{"num_hidden_layers": 9, "hidden_size": 224, "num_attention_heads": 4, "num_key_value_heads": 4, "head_dim": 64, "intermediate_size": 448, "vocab_size": 1024, "hidden_act": "geglu", "norm": "rmsnorm", "norm_place": "pre", "norm_eps": 1e-06, "positions": "rope", "rope_theta": 10000.0, "rope_fraction": 1.0, "qk_norm": false, "attn_scale": 0.125, "bias": "none", "tie_word_embeddings": true, "parallel_block": false, "extras": ["capped logits"], "init": "uniform", "init_std_qkv": 0.0378, "init_std_o": 0.0, "init_std_up": 0.0378, "init_std_down": 0.0, "optimizer": "muon_variant", "learning_rate": 0.00987, "lr_mult_qkv": 0.5, "lr_mult_down": 1.5, "beta1": 0.9, "lr_head": 0.00751, "max_grad_norm": 1.0, "warmup_steps": 200, "schedule": "wsd", "decay_fraction": 0.618, "decay_shape": "linear", "final_lr_fraction": 0.05, "batch_tokens": 16384, "max_seq_len": 1024, "doc_mask": false, "train_tokens": 130900000, "max_steps": 7990, "dataset": "wikipedia_en"}
MLP neurons of a small language model. Each row is named by its layer, matrix (gate and up: input weights) and neuron, and shows model dimensions 48-143. Each number is 500 + 25 x the weight over its row's rms, rounded and kept within 0 to 999. Numbers have three digits each. A neuron's up and down rows have the sign that makes its largest values positive.
After each neuron's rows, "fires after" lists the tokens most often just before its 100 highest values on Wikipedia text that the model never trained on.

L2.gate50:499535457518504436506487507498474460540494534500522475485508487502534540498496511526527509533513510521495477550508558472485492528523522511469554524549501462512477453566518539524510519512489456492514499473491483519454478445515515486492523541520490521494458499483544477500493522460516523501
L2.up50:486500467534498454474482541489462468518502528509478500494523505506487523532517514497520492525516517512482465475491497504483512517532521494525557497575525538545470455540489554493474491481504458496533510537492495530493473458469540461504491498488527511479521490506509504486505528485444467498
fires after: " M", "c", " V", "e", "ce", "ov"

L2.gate37:471499474491508530556495513496513465545529503480461448480523512479497523489490500493480521502507530501540511519446498530502508534489491479434464527521494542503502526492491512463486515499443484534476534470511510479482478482494501496518501517540530537476503532486529535494539493497521523514
L2.up37:482504513508435511523526459490480497544437540502547525544487524496427475545518532521524479497495476526535501475502470466470473505503497525540487510512518464487500523497515484504498498508495517535494518512529506510517525544491495484519516489505504518486445458531497507460494464458527460505
fires after: " de", " comp", " Re", " rem", "ear", " |\n"

L3.gate271:519510528507504437546518489530476537505508503532504442505506485488505523521534489481506470490512457458481523522555511489499477497507515485472497517513517555545506483492526528530510466505540485455482481492500477470505528447491509497496557512509481537489532522474495497510495520525524508449
L3.up271:512499513489498500471496556521490488530467487503494511506509443514534544501477477498527468533495501470486538470497506498525483493516496476490526519499478485525500489527521506509478498445493516530481500493522508461521537547494486520487534470479527537528561518484473504486493475526531482499
fires after: "st", " N", " e", " I", "I", "is"

L3.gate29:483467526475470487486506511482462478520489510559517491503510525490503524490499520485479540495481502526484475539480517520483470495515511517442496552497495542528450508527522530476480469514475493529496523517491554515488493543511538491521526506496500470471513522511486514524492504532493489474
L3.up29:507516520511490491495487450452435509491524543489508483493473462477494550505528558499521515516487565486506473524497514501488500518516508502499522541469515465496534520513527490481500490509519511503478499510538553519484484507501469480491501504507469535473550517502469498499490452513512479452
fires after: " M", "em", "am", "er", "en", "i"

L2.gate204:510523495513499540510496521515496503505517504499475499495498458498516471459500507478476536505456468518484502488517459483501490506480495482518462467485482451524517493523516529556438517545476451529509457499487484490541497520476489481510537479475453438454493491507510522482484487492506539524
L2.up204:490530456512501511464521512504481477506556507514477518532469535501518513472498516482491560455503498520539502465496447508463523501486494494503457499480471437503509488478500534518465551525501502532484511481469511496496490506468519485534516491514483504473498507530472545493525466511504594535
fires after: " Ch", "oot", "ing", "al", " ch", "at"

L2.gate427:509489456485546480515532465461481559472547477500519504505435487512546503489498490462487540529519523539476519450493493511512520440499480458471491492511497539500472509468494562530475534506506486528509500481514506461471500503531499518500528511488494471491501523483543497479489530466467500501
L2.up427:552454471495539469510519476468485479503527492477514495535471524517511505504498471480465508524509541548513499476511473490519508500481471470455453495457514497497482485514497500507501514492506510514506460499488502495493476482508501511534510484545475514472536487466527510480556502497493533516
fires after: " Ch", " ev", "em", "ack", "res", "um"

L2.gate59:541520545493508473531488474494499490510493500455493486467471529498471468473474482505511507438530446549557493474511475518494500499510530478549518499475501495489505456517550503498521535487492513473465491498486515511490514464501545497481506480536475486522495545533525467501463560490497490488
L2.up59:478494507492447484525465470499494520476486480480464536511496459470486517513505491528512539489480457510493528509476475515499497503482503550514533533494484503509456484491520422459468509520484476478543506521475517466479513478509523519530512500507529531513503476504482492495466500494491532481
fires after: " P", " J", " G", "et", "ap"

L2.gate393:557537507528511501512492466485495480491513483510492552487492544505495484469491549508471511495463513521506508494518496524477516493495500517457494504514485490512485499534508496486490497506495461491492522503465454487505474535429455490549475538499468470491463521527471453493528488428471530522
L2.up393:542501510525507477509496493454499519516491472510460471472521517462488529477452511493517511523427511525527574491482475534454494494504469496464484538490505506498489489512562442441521523498461542499468531501474527497473512540512484478507495492502493488507496491537447494466515497476493498507
fires after: "ow", " O", " o", " n", " out"

L2.gate194:518520511510517468494555498456496497522521478557499495488532508494499509474449510526509496484526516476497494496494500462491465477513516471531477511509516515497476426509485478480503487492475499473503508541496497461470519528467510516523510520513482491506503518515465482505505517512501474482
L2.up194:512477555538458474503492534467504505521459488528508529497487463503502476507521478470496494465466472496523476501489496482496458474474506543482480506467513463476531527497465455520489464485499535481461527549496489535508565475527498489495507515471486474513460506493513486493512485516510440478
fires after: " st", " pro", "ish", " c", " sy", "and"

L3.gate20:498514527487531533469510521477477504508520461497496534521455475484512477488484522475489464518538523520505512493497511475515503545515486525517517471505548472520504511501530527493462571480537495476523492503525498547547514512498502472543462516460475498512456516461518474520481518489540478503
L3.up20:541492544502489516474498516499503470498525447493522463516486482517486484518447479492460470524507516522468447521460509477491526503508490540490480489518537457468532510494512487522507545499505505496524545528527511491509522458473526484515474504485477500521479493525523507503545491507528497481
fires after: " serv", " S", " dec", " Pr", "c"

L3.gate99:455497458471514490500523528498498472544468493499513483510445540487497504495542499515497482521516460499543505501442499511525470513490496509499513497539465502459509549485518514477498487557506516511505489486540509525513512455481465494454467522501492502494468518525473492459519482481467521437
L3.up99:503508477511496486523463496491528511543493510499469498512523525492524489513494505502488497481501496502549510529477506474469451471504533515533466503545533495528482510459475487477513464437482557534476493470501487472481518496448511468534451519476514537468532513476539470481510508491501510505
fires after: " or", " Re", "uc", "o", "ent", "C"